config = dict(
    n_layer=15,
    d_model=320,
    n_head=5,
    n_kv_head=5,
    head_dim=64,
    d_mlp=1920,
    vocab_size=8192,
    activation='squared_relu',
    norm='layernorm',
    norm_place='pre',
    norm_eps=1e-06,
    positions='rope',
    rope_base=10400.0,
    rope_fraction=0.5,
    qk_norm=False,
    attn_scale=0.125,
    bias='none',
    tie_embeddings=False,
    parallel_block=False,
    init='orth',
    init_std_qkv=0.0273,
    init_std_o=0.00499,
    init_std_up=0.0273,
    init_std_down=0.00204,
    optimizer='adam_variant',
    lr=0.000686,
    lr_mult_qkv=0.7,
    beta1=0.9,
    lr_head=0.00445,
    grad_clip=0.5,
    warmup_steps=391,
    schedule='wsd',
    decay_fraction=0.583,
    decay_shape='sqrt',
    final_lr_fraction=0.1,
    batch_tokens=65536,
    seq_len=512,
    doc_mask=True,
    train_tokens=900600000,
    steps=13743,
    dataset='wikipedia_en',
)
MLP neurons of a small language model. Each row is named by its layer, matrix (up: input weights) and neuron, and shows model dimensions 0-95. Each number is 500 + 25 x the weight over its row's rms, rounded and kept within 0 to 999. Numbers have three digits each.
After each neuron's rows, "fires in" lists the words (lower case) most often at its 100 highest values on Wikipedia text that the model never trained on; "fires on" lists the tokens most often at its 100 highest values on Wikipedia text that the model never trained on.

L11.up918:520514490498484464489473468489471486494577490510514528478483478530487479516512487485531476470529529483506525523494489487555513489430483520529551480503511503498552418510513520518421537514473554489478530491499503543512540525507495471491492531531538494450492489496528471525520457446509488503
fires in: "in", "on", "1", "into", "12", "admitted"
fires on: " in", " on", " 1", " into", " 12"

L6.up1462:511497468481513500488485457511512496502501500500499479530569491463473515497492486511508496484568483515511490497519504493487485505568492501531531469553492529521500518484523515457476511502474537483487492531527538517493548509521487502497527549486506492494430459507477476507528487498523494508
fires in: "the", "have", "were", "a", "place", "was"
fires on: " the", " have", " for", " were", " a"

L11.up1617:522458509514529491484476493466490548526530531473512525499469513526463509487504494514498470505526429462480507497540521508476504463453483501496562513496543528485486497514517467491486476543525484522485521499481496463468526478501497534508476527518440501535545477486490533483504512464526488513
fires in: "in", "during", "at", "on"
fires on: " in", " during", " at", " on", "din", "ed"

L6.up1405:493476508450473508516480478494488490533474502480468520455545490492505517516509538510499517497478507524496461471478481488519520497508485475497521512488570487487479518522477492536463498481498468516521508475480495532521549462483476440500514491497458493508506480491531424523501497484486474520
fires in: "was", "is", "that", "it"
fires on: " was", " is", " that", " it", " ad"

L6.up807:506517509520530539473519520458495508528492476469502480514463508475517470543506493492492501505501495513522510511552471510519479531459496466536535546501508510512505487508510499527440490549482554499526505484500563499493515547524559511543510484540459514514547498506571512493485487513479504510
fires in: "to", "in", "of", "that"
fires on: " to", " in", " of", " that"

L6.up590:549488496499561518500479500505532542520525493446513543491471500467503468485511449512485527471525465495508543505539470495539493547518544465542528466566520520485496502466482467493461495475514459471520498470472486513491510476499524511502503482491527537486477476492514509504462445523507511520
fires in: "5", "between", "both", "chart", "2"
fires on: " 5", " between", " Chart", " up", " 2", " both"

L12.up550:495500524470506497545498460521515541514531518513490494486467490490504508496499485520499483479535494487518511484476499471532475515452508510508547509492487506570482532540511505538482489504426509516467535510503493514537489507449512480505527497525464544505461506503484482505505467510442515475
fires in: "was", "most", "and", "had", "who", "he"
fires on: " was", " most", " and", " had", " who"

L6.up416:507483473524486482498490523512527532470465513497440504511458483494489503500518507508558521494447458487533454523515475516460462510503515556505524473530511478505522504486492519507489505535494496489498488481500481494515561484534506487504515474517517530540477481480525507528500479528447514510
fires in: "their", "its", "series", "her", "chevy"
fires on: " their", " its", " series", " Their", " her", " Che"

L12.up1234:466506509515503526523494443508477565519457541449494508471524452479506546520523518480486515481468458496471548504492520476558555489506518504494494435546460476493481501525520497488498489501493490522513525488478540494466510505545488450484504508500525510487504502506485477484459502493494490484
fires in: "i", "you", "we", "they", "ll"
fires on: " I", "I", " they", " We", " You"

L11.up1666:525500466500517457551504510526476545512487496520510495557529509481480544537506477497512508501490481531467502477496513521479500507460470483513504494502501503492520503499531483486469476488502495508495537463469544501541487526544493509479500528561457502493498495503521469483510504494459503497
fires in: "to", "in", "at"
fires on: " to", " in", " To", " at"

L12.up1836:492501524532524507486513514480503464504484478461508468469477500509451521542501518512508462487479511493488502541553470508488515446483498502450485479478510502511476538537503531495533575496470560540455503507507533508491532490484525522516516487553495484493531493461479497500509526475480528544
fires in: "in", "on", "around", "off", "over"
fires on: " in", " on", " around", " off", " over"

L6.up1489:536460548476491509481528523516507530469532478512495509438512529484475525526511479481474493499456517482539443533493519539449502479472506504507520491479546511501505554521489515504507531498489479487503475504515503468504537514495485470504504548534496502505515498458467452511545502478507489512
fires in: "his", "its", "their", "her", "whose", "who"
fires on: " his", " His", " whose", " its", " Its", " Their"

L12.up1752:501494506494529499517537550462486496487498496496520525461492511498518499471518467520486525530473546537553504523479529503515481510517502510502527476535525513542516482452553500542482531518497535472499468474479500484476503478541470504477472463447544521518499468479503438503529508506447473513
fires in: "can", "to", "be", "is", "state", "energy"
fires on: " can", " to", " be", " is", " state", " energy"

L11.up741:516463479469502496531497440479505530471492500478518521499472457486535530494490486494511536532515492531502486536489553523562517471458480518527470517489535495455526501476523482508492474545490522442539504490517530480514536530532486506487508502494524493481473488460491492500467477515522460493
fires in: "japanese", "he", "german", "she", "chinese"
fires on: " Japanese", " German", " He", " he", " Dan"

L12.up1339:537560514478489471532471513461487497524533492490491517487519521501520530492494496514544513513498509532514463503548488559476553483504497450514511480461495512486485519535478509510497521502491484503532517490490538513500538476448505473473494479538520470492528491514523455526506523494453477506
fires in: "the", "his", "s", "its", "her"
fires on: " the", " his", "s", " its", " her"

L6.up502:517525506537495527506528472479487501532518479463494460490546511450523481515495527539522488475509524509498530447467514487513544512506490486498515489519506460491494468494529489549503517510542517497486502497457517466456518488527466490493521508511500503515486436534523486510451516512497477498
fires in: "bond", "work", "none", "decided", "worked"
fires on: " bon", " none", " decided", " work", " worked", "n"

L11.up759:470477440484485500481494507506430515493495562529487507524542516481478503495521498526522487524527478482517520523509553531513503486493498507485494499537483496568464518512495495514461502493494542465476505493535504539484490481526497533543462465470512484518448477455519481510527474461505473512
fires in: "was", "been", "originally"
fires on: " was", " been", " originally"

L12.up321:505510486530510507521481452499519550507469547461569525448464517538560461517496487531503526554485458477498543528445516510537483470518457501468444495558503503472494469491468512510477526472526490475493463499453472508501553466531524490512481567467492499516484515537496521510543494481508508495
fires in: "to", "is", "known", "may"
fires on: " to", " is", " known", " may"

L6.up305:510528458495546527527488488524471519505503513438502514514488526516519495517495498458514481519554492552507491516484502475506494534475490429526504482508454460434528463528477514545477443516477547510516468443539475476499486495474493453504595491483470509468477531548493509494493463501470466507
fires in: "and", "or"
fires on: " and", " or"

L11.up347:536517465513419524526478488505487555514438505484515508491481479479465503457494511494532493491515516464518483506480511490507475480492540485489513508480540498472535489529536496498535476498489489509486489460494498529538479543525474494528533518515506478504493493498517517481463488512531481529
fires in: "of", "belfast"
fires on: " of", "fa"

L11.up1683:515470538525460521512506490488487517527516513484521504459518476466496487550510482489477506507569538483485512502535513567525524490482504458506521491469508483487510504497494517469488471475494552502481552468506511513505473537512489470488518510509495490484498504466477474500468488482498446488
fires in: "in", "to", "a", "from", "of"
fires on: " in", " to", " a", " from", " of"

L12.up240:474536502478564477493486484524511480536531483466522488501518488519502493490505454497535508521548449538492503493511495533476496503508508512498469513481521478459477499496483520507489510496497479475479507492488527514529509478498520493539483504505490511495518516498488447514496467497509565491
fires in: "in"
fires on: " in", " In", "In"

L11.up1918:490485537506520534507504544453477512515495484507485496474573459514431493505515500518512482508472509442542542511499452534510501486531502544476482482520449501521471494478528492488481513444464501499478530482537513444467509509536557507538492507501570556528475510474510470509519506500518534497
fires in: "was", "is", "preceded", "written", "produced"
fires on: " was", " is", " Preceded", " written", "d"

L12.up1771:558552489507474487489520503455480533512492521511525500497476478520461495504498551496494449515507515516499540526563528466497525445503519477514497462511532501511511488508492515481480552491505538490508494444532522478533517503544515501503525503540494470489463459517481477529474481490442518520
fires in: "for", "on", "back", "out"
fires on: " for", " on", " back", " out"

L11.up994:503466489511490505496537466472491537484500544464523497470456513537521445447507450488481483493545482520559488514510516495438472521498479502463497496484547543481467551497507495482484504488482524477513492539537493444555493504486499475524518478489469519491528488414492490512517515515514483541
fires in: "his", "for", "her", "who", "he"
fires on: " his", " for", " her", " who"

L6.up1217:479485531490538557496490471531463512460517487471514545466429429509524504522516510472507488509486479533514477486486513487461459498479531493529503470499506501544480490531516473476460504526506479511506527505536529444484498473518502478497520528498533538487537538503589495492467458515489487511
fires in: "or", "and", "van", "an", "film", "median"
fires on: " or", " and", " van", " an", " film", " median"

L6.up426:531497505527544467520489485465519502524473508501506510513527502507521515467486497535440541510531487531495486472444535492529535548494477481511527518530505471441486490499474511535457482521486487522483553433516519516490512448457505558475514490510525545499524496500541432495468503511493485511
fires in: "be", "is", "has", "had", "gene", "get"
fires on: " be", " is", " has", " had", " or", " gene"

L6.up1635:478522514492501501493512505555589512464481484508532474468498484502462503472497512520511510505537457522485491522473500486515526508438498544499471481507478481533458493482517501450527484543517492526485467485533513503531499503514481510531486512472520482488499498520523490495490468496500518524
fires in: "south", "all", "country", "west", "north"
fires on: " South", " All", " Country", " West", " all", " North"

L12.up156:515515514483534479532499485496495514516528493520515537482500475501500509484494525515465537535494449493452499534516500499470503528454480514496472488517489515486542490504498516481523506473473570486511529503514469499486484502554555500488506497496526465474469512508523480490495458510529481499
fires in: "to"
fires on: " to"

L6.up1719:518524453457489511486485438488507500463509496481475483506547543544444441533507551511541501502528506507519487475499527538467478448504511470504478531563514535470498527474481451473456516494468512486475516521528524447496530490489522497461536498532512548496486515465475515529504503512514455509
fires in: "other", "however", "a", "up", "he", "him"
fires on: " other", " However", " a", "y", " however"

L11.up1522:521459506470512495473544510477524483500505480481492509457496503517500524486511503531517495488528481569514485510488508517519516505460488511554514470496483537500465482498532493507496461518498460488454527476526488499496503459524488527470470516491499526511506487525445494462504467496519498515
fires in: "in"
fires on: " in", "in"

L6.up50:531489477525513509525502457462444491486495490486483538489510513487533513495498474522502500494500564537464529487484465497472470459478483478452500539487490475470509496492490494518438502513475506516480522487474530524542500510477496538490496495479494513525477456491505503534443478530501495523
fires in: "for", "with", "textbf", "campers", "0", "1"
fires on: "ers", " for", " with", "xt", "0", "1"

L11.up990:532511543487426542468498506484533519511459481474513472459510482520496529463500467505477519459514503483469505547521539477501498464497467535509524499487497494550522512503531494467481496467500507470514519494543500510539488479545519500517527513497499499512483451533497473518477504486542506484
fires in: "which", "that", "it", "could"
fires on: " which", " that", " It", " could"

L11.up471:492486523491530478453509507474492514485543480497513489473538511504550485515502505511516487475545549461493486524474555494484503497481534493502461479530546514481441498500458487449512532523520506499494484519497492471498487490498516471533459479479492510462501465507497461517496462499513495529
fires in: "at", "with", "on", "from", "in", "one"
fires on: " at", " with", " from", " on", " At"

L11.up1835:493477464450548493502501522498531488501513511541524485512526468493469512500515527476526495462507528510502536482507516472498471517486518454482528496517497495459513491487449496511510534500518499470473521487511525493483498510490505451515464518453447531489487519473502473517515494501527500520
fires in: "as", "at", "and"
fires on: " as", " As", " at", " At", "As"

L6.up1374:523462515517485468487480531517516497531474455485499476463535509509507517510511495515507480494433509480469473503479571516478508498534517469483473485505473495505480492493471504491475508533523536506501464518514510469513477502504465537538484487527515517485457535522526517533474495451501458489
fires in: "national", "county", "state", "township", "local", "regional"
fires on: " National", " County", " national", " State", " Regional", " Township"

L11.up630:477500488466482431488491505489482478472515529540492460524480512507499547491500448478529550527494488527466510566523522476494476498521475473524498492513512473499501534521495554501495518515457524496479479514532522528553491477485531480518460562526463521469464497465522480510435481511478516543
fires in: "in", "served", "went", "worked", "she"
fires on: " in", " served", " went", " In", " worked", " She"

L6.up941:517488561520489511525522448499442487516520505498498478471554502492501538473488545502507505502493531515488461507509498481479475472536495494500510496515510460514499496474507494496460510494467491510466481575520545521488505502553493511543457524498476504521492506540485502526518453457549486487
fires in: "it", "can", "had", "has", "they", "she"
fires on: " It", " can", " it", " had", " has", " they"

L6.up497:504515543488479474478468520580509499513474470459509496515481467469543470502491465492507507457505543490509492469510462457522489488496525467502467477516495461488505494499503495499489481500463531489495526492434506511453518474524431478441529526494524494501515494496458476515507504504510477504
fires in: "both", "two", "between", "these", "three", "either"
fires on: " both", " two", " between", " these"

L12.up319:528496525492472509484496458487505515489545492506520526461520490521489499544498502505565496520488517529538470523485526484493552515488507476507450471484502540508504513501507503517472540502506450552457479503484541488490542471506508485514500475531496505436516467477532466540523460533510513517
fires in: "the", "a", "no", "his"
fires on: " the", " a", " no", " his", " any"

L12.up774:496494488482496457484500483491456511513492567464524492583510502481509467500527507506511516510527482495484497529512476489489482555499547502518498489552441475518512472507496497508495545498490497506489472516460476447495527507515493498521500470491539487502497455456524469539509544535475534525
fires in: "was", "of", "m", "would", "be", "to"
fires on: " was", " of", "m", " would", " be", " to"

L6.up850:490482432484492526523494529471494453523520516467469486492491472477496497492505460504527498516524470540500534498505431535489529516485501524435501505496506517466507521504505526520505472491499479522517476445516522502480527491461522486478520505538482552567520495499498491500518493474544517529
fires in: "his", "its", "their", "her", "list", "series"
fires on: " his", " its", " their", " her", " series", "ography"

L6.up1821:509525476506511477462475479497470530501514493486541517515478473485489519472503489498501502520490483488503500511458480553511572480490526466504473521468516501508527487539545492474475486510500523490468513462503509503479518489433500521473508502492495498466496492488492495509490487517506493487
fires in: "is", "a", "an", "the", "was", "however"
fires on: " is", " a", " an", " the", " was", " However"

L6.up373:455494523478469519533494506467520527525480446463473511510519467466524561488501475513491496539475497511549466499474460501484505482529494512522487444474518493517475519524521487470495545481491524485514507510527529500475468487486449482545501539476514539455470483488517473521480469438535500509
fires in: "it", "which", "score", "song", "life"
fires on: " It", " Score", " which", " song"

L11.up1119:521503499524502516535460462494533503459541495457499550491512545474457501496500516515534476506526480491477480499451495526489481499461497556505522490500533529486484558511514477508511496552527520497470465478527476491489454467494505490505544535516524479478515513533502493497512471497531481499
fires in: "and", "or", "but"
fires on: " and", " or", " but"

L12.up1317:475494502503535522521495498458526546474469515459485498506557534524488504460501508565467528504512452518503541536562525513513489463502458431475480505502531497518488495542503528495504493523505491483499502475470518522487501476508521473477494493503556510462511486504512496522567474473497505482
fires in: "to", "magnetic", "at"
fires on: " to", " magn", " at"

L12.up658:494514460522511499546498502506570502517511526542503458537478499526476478528511506527520495457515514525484517507514510460499487484518549496513531488477482485470477521520465509490525451478530501494510499510516498547491510519488538462517537496487541524521492491480470457541538472477485478524
fires in: "was", "president", "were", "newly", "been", "be"
fires on: " was", " President", " were", " be", " newly", " been"

L12.up1605:502501510485533536509480461507486503524503474511456520496527483507517488453505496512511505487521491542523495522481505532485480492507472490482515491508506506549479542475484498518491482519504491461476504515503528467479495472546497546543547495499506448511453514548507517468515469461453504490
fires in: "to", "the", "a", "an", "and", "gado"
fires on: " to", " Ga", " the", " a", " an", " and"

L6.up1077:487501481474528552518498483486548509504512489467479493481514503523474496538514506525526524528483518528486506509495496536509460555492498491510508459532524502516442488498494498511485487523463517502478487483513471490470508530452488518500524540501520523480513519442497528494520517486522509493
fires in: "over", "description", "approximately", "gp", "in"
fires on: " over", " GP", "ript", "Des", " reb", "In"

L11.up391:508478487517477505459539505510471522500497505485499468501516504506468537506516527495558547507506501499513508515551494526541546504461506541511513513491484492494500498530558508478490456499505511439501529447459515526517487475502504544506482458495485520514463486495521477506506434474494515500
fires in: "in"
fires on: " in"

L11.up419:528490525451501455496485526480546465569477524481491514509489528515500485530525460498533510498546483528525469492500498510489479524471490490516511481484543552491521477483487497538501508551474512504487474496511557464504529549503516505489454543532473530498513485543493511522475487451490482484
fires in: "in", "on"
fires on: " in", "s", " In", " on"

L6.up1148:472453480494466500477518506534493493500511501469455499469510492491492456475509466490495503546488511515520486546451519542495511511453523498500525498461517519503460513473504500486517474489518519519503465532526538509515507484564509512470518490478531541498503455530495504450507510479545477504
fires in: "1", "country", "american", "my", "united"
fires on: "1", " 1", " American", " Country", " My"

L12.up1568:541528515514461479499507477508571515461511556477522501519469497484511481482489475499541512522509473475489522511496435485507481517460502492474472466504493525529499493499510494513478457483528502477427520497503505476527507484508498526531528498506493482501470493519550472529507481466437477520
fires in: "to", "not", "on", "first"
fires on: " to", " not", " on", " first"

L12.up1485:526546446490536502478514520507435534489561502476539498499497530485448511492501509511438511509532453549476504486565527499496506520474470519534468494507477508497528462494417510501532488475495527481535485510536482457486518492467523498543506507474514496507441525510501443499534471478508525495
fires in: "at", "member", "telugu", "for", "on", "to"
fires on: " at", " member", "ug", " for", " on", " to"

L12.up301:510422526532594520521488486479512512504460528461530529496528521499505486496501479507520470429508489466464470507484518562488484520492480518486483491492449508488498520470474472491521471489468507498496539464516512466522515481473513489442557521492514498506507517523548505484499497566527483494
fires in: "and", "or"
fires on: " and", " or"

L6.up1483:534460485506487512514489490458475513500528493472521473481527516471525501472491456503509525507463529528488465480493506509509538489522481508503510522512498551521512510480482532484464518497453491528485527481433537517486492465518496541506472514516487464517551471478472451518486526482492519516
fires in: "is", "has", "was"
fires on: " is", " has", " was"

L12.up105:528428515516508476499484470478481506494502549519544514508500492480544440516511469520500512510550460517512477470521494462480511468463504495471563482515480475501517527502546491449486527534485506487489504503502523487454522507487506495497448496520497499502474479446500523529486508506454507525
fires in: "was", "were", "not", "is"
fires on: " was", " were", " not", " is"

L12.up818:506536508509526490505508517558520496499506475525455465509485540459478462489516518506544440527519491515530490481544523502485492492518566467509485479495545528479543514514503498493533460520484473513512522486491499513507495475458528517518474498514503463483499478503530519465534479544510518514
fires in: "an", "a"
fires on: " an", " a"

L11.up892:511525471479533488491471478486506470480469490496523525509510514503519467495508481509467494533503464458516536487500448468519465491542453516475470503508482502496514488518499523522448521508499501496499542463506514521489516520523425513491474545481505519508520485493555516510462501518518467553
fires in: "is", "are"
fires on: " is", "in", " are", "at", " be"

L6.up806:478489574527476504540492536482507512487526495496487507493483453538507519479491502493453476496462537518520452499468502518457462475518509545479493505502527517527494497498504554534489562508498483511496434542461509521468507513515502515521512498467491536490494511516465501513479498479466520504
fires in: "medal", "cup", "species", "horse", "olympic"
fires on: " Medal", " medal", " horse", " Cup", " species", " Olympic"

L6.up298:513527477505489450535523499529494522520468537483488502562489490524489471488496454504501455482509504482480494486533462433556465477509510465505473508473514528472484496489471471467534514534496535503485523513501494499503512511503483469501552503473505486487503520479501492470484505473445485521
fires in: "0", "bilbao", "suzuki"
fires on: " 0", " Bil", " Su"

L12.up1179:451483461527493515526454494461472523488511477491511530483507489497488526531512509545486515483543462551468529479542529531515482483505506495525535468531459517495488507554496537476505545475477482436517495513556483520477496418520501507486464470538503490473524485531509497483513498516548499509
fires in: "was", "is", "were", "are"
fires on: " was", " is", " were", " are"

L11.up197:518470488479533500482514490527535536538477523474520482449525508529502482500510465522492527508550543508502511500443500517492420511490516492512521486514527462467450509450534510501488503509512537511491517498507481469517488506492472472534507540453508534466508495502466518501503505515515480469
fires in: "to", "be", "smooth", "being"
fires on: " to", " be", "sh", " sh", " We"

L6.up513:469447530496494505483478541491518508506465459547536504502520463503494493499514537502488531507507498497500511446494466482506465518537517476519510499478533470516518521468482508471505493517521482494506550515516496486497494512482490457523537513493497484502470510508478446521472522504475464520
fires in: "it", "became", "made", "become", "men"
fires on: " it", " became", " made", "gu", " become", " men"

L6.up421:446470521498491522508494492485509505497488483483534503493558536485497499492491449514511506527487499472479511457518471473487528466514471461473505487512556481512528517500489492504496535477495500457454529530455531520492531498504485517489515477490483493471463471485461462551479511526533509514
fires in: "this", "about", "it", "them", "they", "other"
fires on: " about", " it", " this", " them", " they", " other"

L12.up1111:466489468497447458506425474511503484487512524490541511469518511524476534511522455522526499476519489480492500493461520486564498531492449522475495476498479498504516489551536550495477524478480509480467517488533554538495534473505508490495491478511506545481503495472479475509544518431502496489
fires in: "is", "was", "are"
fires on: " is", " was", " are", " se"

L12.up1157:487491513498491498507478519521524541480513532486473483495509467498520494461505485496510470487492510511556497510497513453510488497500507498504442509545476505455501530495481516508418526509515488505463482495458475538533514534506535498491498496444545526445486478501496505495499498529449507501
fires in: "the", "most", "no", "his"
fires on: " the", " most", " no", " his"

L11.up150:492508506502505493464495521460504505486537538491533493492488467474530491499512467525506484485528496496504548522496533476521516495479492499482473505538473466507529458507492525548460547503466515513502497487468512500421507493503500443491457529483486510493477468442522449528500470459492505478
fires in: "was", "is", "be", "were", "as", "been"
fires on: " was", " is", " be", " were", " as", " been"

L6.up115:496451559498534519491487486469457529482522486468496524490530476491503518501478502520520499542494523513464496478500467467485499484535485529499538469517523616564479483487514526485446524497489490487486455529492492482497535497496471483455518534495502534484485483460473491504504486471474534487
fires in: "was", "went", "continued", "began", "remained"
fires on: " was", " went", " continued", " began", " remained"